Weights of a small GPT-style language model, trained from scratch on English Wikipedia.
Architecture: LayerNorm before each block, learned positions, biases, tied embeddings.
Training: a variant of Adam for these matrices, 1130M tokens, 12131 steps.
MLP neurons of a small language model. Each row is named by its layer, matrix (up: input weights) and neuron, and shows model dimensions 528-623. Each number is 500 + 40 x the weight over its row's rms, rounded and kept within 0 to 999. Numbers have three digits each.
After each neuron's rows, "fires on" lists the tokens most often at its 100 highest values on Wikipedia text that the model never trained on.

L4.up1340:457525449560565524506541415523474467488519435499476514592440490473484457544570501502553465514499448520408485516480583439496504463439540467462443523566525481596533539540490471514543552471516451497492462482531479549508504506495529467522492608520459502505466459543483520470453445453561520523
fires on: " that", " and", " of", ",", " which"

L4.up2884:488470479498503516470510526565504450507491537439534495505500539486519488547534512491422459551568421464556521456442484424522448544487492483522470583523478536517493514550467516507501547525517470538509514526457503462593515543466530522470452493454544463530493513495544537518530523463521499492
fires on: "|", "-", " Singles", "ive", " °C"

L4.up42:504514546519512489508552477535452552504560447546468507496574574512498436494472490502497545508544434530414557498540593500493432549512487552590594481598474473517566523574458455512506509529429594546527530499589517474570535518539554399487493556487501477466502482565465487472516494464539478502
fires on: " as", " that", "G", "W", "M"

L4.up509:496542477443494514586510529498515480511488458492514462549501581511456500504516525388456498566465500464554500468545489468528495504528504482475450643506506569546590463501484478487493515532509563481478518571484460469515442498455515477506476528502489557466484531528484482472419455473527483481
fires on: " |", "×"

L4.up1165:460468555519547485475495494515446443510492501481457502495570459484485473538463540419534496552480454504477540563553502530502458519527554508620429450519530558440540488536499478541464511532521537537514491518571476505530519558521576417513512524507489479450512461489451493508503498496477537509
fires on: " |", " 5", " 0", ".1"

L4.up2194:452556507543491598522440489436520478463452456448582511509524512533462516494461569487515500481546517525482548634538621481546539501489571514500475509483541509482457547529498515452549478423484571499486480422485505595523494503467534457491586503509442511496389453525514554487496505477570464471
fires on: " a", " is", " an", " |", " was"

L4.up2819:508517479500520505482482420458519512460523501443472548558510581530513475477508519497463513492552474529516504508502518502494491503521529452519406562494472549478490484481483479486544526456499560455494441569518429495462533490459518511507487516446492531479504513517476529518545529498596458453
fires on: "'s", "'", " Christ"

L4.up473:493526519465486493509473522422531476530444499422524495510509552494428437486525535454517562509469465448558476565490538471473489504473511406468466507496487535535520460535532462502508544533510532480400461507462534512512417469473494521464523535522521554411461515514483542456461536469439556484
fires on: " |", "-", " —;"

L4.up434:468459505508502524528608520508509437475535522478430538560562483514532536519507565498537484551498443504491524439557541521527524444481495454528551468525555504544482514487466607531475434545567487483454517514542459550465504486479456482448453580463502442518465512511531530479507488505455444507
fires on: ";", ");"

L4.up2886:481522504496494542425561429512523474527502537520534492496425450484502464520575479507536441491566474583499475469465537513517461470492541507479407500565503480486536434450514579556526446462550447438436525428521461549531461486475547473518466511452512534471489512505557448518517481442505500420
fires on: " with", "°", " by", " by:", " (1):"

L4.up1636:451474526464520507547514512485507506501420538534491559514541436478533491529490454515464533489558434464546498489534449488498443579520521481487476425544457508471423515465504532464540547460463496518464510540490465552513514541487436468534520518510503450520452566529507546522503455499498582462
fires on: " =", " who", " that", " whose", " which", " whom"

L4.up2703:511489429499507545540491455510455572551454445549554496490493504538513518484461478479512432494521442487487459543535552437489449506484507550531478413454540508501599482494530497457516505529487561451559488514510496479487488425497486484512494501420436537472490583500482527456445454489581484534
fires on: " |", " 1", " Cup", " a", " of", " in"

L4.up2133:462584539556507548497518522462468477499455531481502520518461506543494507521478596489567495532527475552495491546483514489515420508515471486545484466500514544566406552537508494446496486555495585495547537446539501601520466544491439459547592521515439550492468493511507459446531523436524520416
fires on: " =", " a", " is", " was", " an", " South"

L4.up1385:525488450507488477493488483446470414487588555537447528536501428496557514533487481472507564579478396482498470545468580485463504523501519533504534541564483484547516469550488539534556518440529559464473534496550504512539532497475526466474519613512493496466495492517459441528589414500495458526
fires on: " and", " other", " the", " |", " various", " as"

L4.up3069:419497542544535549482507487478463469477530470555461524497543516509540504489503385464467532506558483503446502492564535521479471489363455457521526519520544512581509535530496569624499434499440471554458537480528432458432561496507454480491521549534493465523513521551461480503476542458456607469
fires on: " |", " was"

L4.up1214:445475454541516604510484340626514514518516474499556477544528472521493469553529546520602508476538469560515570518470575489501482511547474487504505532511436461503492502627568509566487473438447506493501490438488451494432555479520566449507444487484428530468470476541485543471571458519517597503
fires on: " of", " in", " as", "ing", " since", " that"

L4.up2366:485527454522514493539569551473574457460483567537523531497501458473422482515504455490569461519514468478482502469477533516488507496452505505523482502541575525551484533452441540531522508527541476533477511574520500589562512523526461516579498476529488542487513451521609492472512457512480517524
fires on: "\n", ";", "===", " IN;"

L4.up1216:516473499504576530555525482559502557460479464442441532504473497548521502507490470482510490537540579427519500484471497512532570480440587553557517428485559542529542484430499496528494443492497470441412512537500497536491541452510444488503483512520577444520524603510596524532479471561545557410
fires on: " |", "==", "===", "s==", "s==="

L4.up1151:455515524541552478518483538540518556480485415454453506479522491469520486489476520536510533443541469477455502465510546465478426502463496571507466488654495511498495536480482512494539439592545526485516477502504505514493502444477501483551489528508513433519491486551462490435472430469470525460
fires on: " between", " that", " =", " under"

L4.up2386:490569498499508494481483549551490539456474528521428495582510566519476546518421476437555436531515480530519483544491483478462476506489600513510493499497434535576513551511441545528530502517479560501475562545498447476441451501434541495465505441416517564509486502499462513464454506488520512491
fires on: " |", " 0;", " 60"

L4.up950:514535513507594457517463506491496441557433496460552501552495469505486496514523483470550519538449486431448564490439542493473474508434543479517457484581558523484517602513478426480385512486569498521441528528503514490423444550461495529491407562535520473461498434515519517381471508469506420526
fires on: "-"

L4.up1779:498446566475534553539529522569453591454467515490474526481571487560512525536513446453442567516584528500512508510488473484462493494466506532509561552536500477497427529526553500573499526476543554522471561538469506548443570547509480478465471481471514528511493467513535563408432525585417531478
fires on: "\"", " |"

L4.up768:536537486489505513539541490504467516520536467566462477516415406467512459496516461513541529550488480491484469534494527497532508506470513477532541521626505550577442528450510579539493474514517513552505504555527520458511568471520474459490546598496530488525522483506604470488531474542536484450
fires on: "==", "===", " ==", " ===", "===="

L4.up2420:501428496402451525499540393528482425517549434540467481526532383548490480548542575481546573542425521451466478526548593483494413498517534574488511533571491518517422561511488523552456477500453502533377511492538448487506562482474568476462506517506441486477481509515463540491473472491553477509
fires on: " to", " in"

L4.up2821:493519510535533504443514475470464483561488490451508489564505466593474515551420519433547437496517521508463555580476478504540522476519518513525500459531570536485490521466439458462530484480474504531490489428493536551559500513487519445497528529543541417473439474553471518488481520559537507496
fires on: " |", " Center"

L4.up261:452554468485482512543510415444474481493431510477483509574451465472538510501519508495627544477493481517504483551445570498494478435541492468480460448550501515536544457502482525560527451462513550512485471479539471601544484479470511479533563576468466451405447473550470561460621451484497480497
fires on: " as", " /", " by", " by:", " of", "\n"

L4.up1854:454495496529529535467515474493518520543431420509543495535522521535495454512453553493557506526454460513480574563527565433549549517531497443493470497500483519467604507492499432550470503522501462498388497494427491449490537552510498491542486519511465575538479512501453442543529421474493499405
fires on: " that", " There", "There", "|---|---|---|", " how", " there"

L4.up1980:561500457497481550500531551550461456468527484545467551475466455533459495589380459483493532516593460459489479513472445455505504491455509497568510426515524537499434509511461557513492428529541511549465445565500483519482554473501445414507558548497525464475506516508530565476514485483534493501
fires on: " |", " and", " South", " in"

L4.up2867:469566479442604546530495484522499437512477552560483531595517455460495557561484503537599416550486443472495521513478519526489533506489469469481525553487526498534452494457531447479500544439551502444464543480519567585404450504443496537490486428526471489511491455564497456448483455590508471448
fires on: " and", ",", "i,"

L4.up546:513518464483586540503460534575597542480487470519565497512457520489365469542521498504531503507532502473501533524506495475533486565477479554479460490568480471473548508448530495584452520514502480472522480579490464487508490558486436528532511415489459600467466470531553503454506457539567470501
fires on: " that", " said", " saying"

L4.up57:511513519515568539477515490549459510459458557429531466561450534548464445457445498458551493492544504494411497573482506476454466476530571475485462485557535485565497496516506592510532539571597512442485503460485457534512568488489573510500477530534575527498502473526519502527501515520566430492
fires on: "'s", " ===", " left", "5", "6", "7"

L4.up65:488457505463510467460502487518502510493525435447373455486498505553520456500414504443566462498528476440521489594532433496593511566556550462511557485539515520575434496497481513552550449498485579543540513471548571517489556537501539426574514532512465486431484474567538461488531546485513552522
fires on: " |", " 100"

L4.up1790:438469526484526468515501481497505425439545465516480492530484405476425553568511508437509511523588471466514505539543537436474475523516523512477505468471530529512497467544495511548575505491483504477553512450546514541488565571427521521555494487441449577495460472526587518486539393527537476474
fires on: " |", "\n"

L4.up844:474485505508516531488408468490581517507554470476571524584428449481549529496495549535518499505482419527541446541509575445517474518498550556503455501500488512533576581470508494574500529472469541537551489504495512511550474462476532467519534522401442521369489460528614521486488461543506433589
fires on: " as", " being", " at", " under", " was", " it"

L4.up601:548558481574484443493416463447453529485446513467484544576527466498510459536503486499492539546517482511489503478515565494409477516450485578508506448595498469503578517587448555494495468491547508551532510490595551520513495489465530477472532538526477461470530479485442517486548459498486469535
fires on: " and", " &", " /"

L4.up2657:486524374497539553522454492474550515468465428485472492470518576532465485554489459412498390526436510592471479509497506435483523489474535418492407534490434518560569504526439588526541512471564528510516456432508511519452527492434480516531495562511476611474509516469553515500485429517614575491
fires on: " |", " 1", "Al"

L4.up388:477469509531573529521555445518514540468465435478527459523514447493458498591443476454520456512532524488481521493542475498524543493438588504461527496504564518491522457492499545548566462487494498526439534525518526546381547495461478488461460521556518503469461452554585515489475439549507617428
fires on: " |"

L4.up1946:464501488540571532524376484478452514446529484476508475500455476507501525463516465496439488516589492473444505525453539503451474516480504497482546458491555503449509458572508468448510478470561525509441448511539513540487542535484521514555566492499515503502552404507506545519506540488457536523
fires on: " has", " who", " had", " have", "==Biography==", " career"

L4.up2180:531553485424585504445530535503475455528533478504513535533529516491473454501552570482546433540509525501457510541448519512550477502465595477516439458551535521530487590485494444485414487537514544504469462538492457550464465494534494490424448540491498539522513430521534511477441518492519472518
fires on: "-", " –", " -", "—", ":"

L4.up1863:509432496477577507563511461467470476516523519511559527513399480565500538511474410500534504531559563536487507520533454453502418521519477559492492485517533526465506547616474447480532463518483478489538519434539523514502416526493490447506513519561533501504474509525452471493462508531559455506
fires on: " of", " main", " major", " chief"

L4.up3024:454526531456562542570472519498549521564521501613544493461443432455458481490433469496509502506542517433486560500506425539461491489515549559501412508497534479502507495431525533467475522527486452540531496506514530500487530596521477522593444525413508486506464481509499494531489461503435515462
fires on: " This", " this", "\n ", "The", " said", " elected"

L4.up409:512487480565543510512507484485520424504542485505523523572509521516523470525403525467505555524517476490501522504478524544523536576464477501527531435530564566518453464482468480533490498465590571480519448527415463438562544486458440496453534507518498465466493514513530515479511518543524489471
fires on: " |", " 5"

L4.up1474:487449486469523518524488459519462506480525508547450466532464463526608543485598501496506496515539441480455483518452549493535481492524467514484474485466532479480486510539466471587497483503446471507469508467505500495401544524520505509545489467462419557469488496535582488445520459520504465528
fires on: " in", " the", " and", " with", ",", "-"

L4.up2187:494532539465510502477507523484524511485447473392473469527559560562480491521465515390554475509465527504492480501491480558567484519549546466470479528563517518567506466520516515496551413566528509532463481443466572537406542498416472513558492480536536479470487499522604411424484496493590523431
fires on: "\n", " Councill", "ová"

L4.up528:455509500561530510520488460518428569484486508515543454510528472538450442510494498448510517548524461471526492498472509487476537524505483503519468444588512555579454464540445528476491494488603541518461541501544470497543522487487492465441523477482591478471488554518558474506492504542475504535
fires on: "\n", "-", " office", " by:"

L4.up2474:529493437506555543547468448575555472548446506505573533525530480474533500509475564495535511522480498513436548568563501480496559570455470510497479547546546477551465477523536453485441557552498500484469541533458480479518453566527491508522507444458422519455499445564471562473460486541490503515
fires on: " and", " as"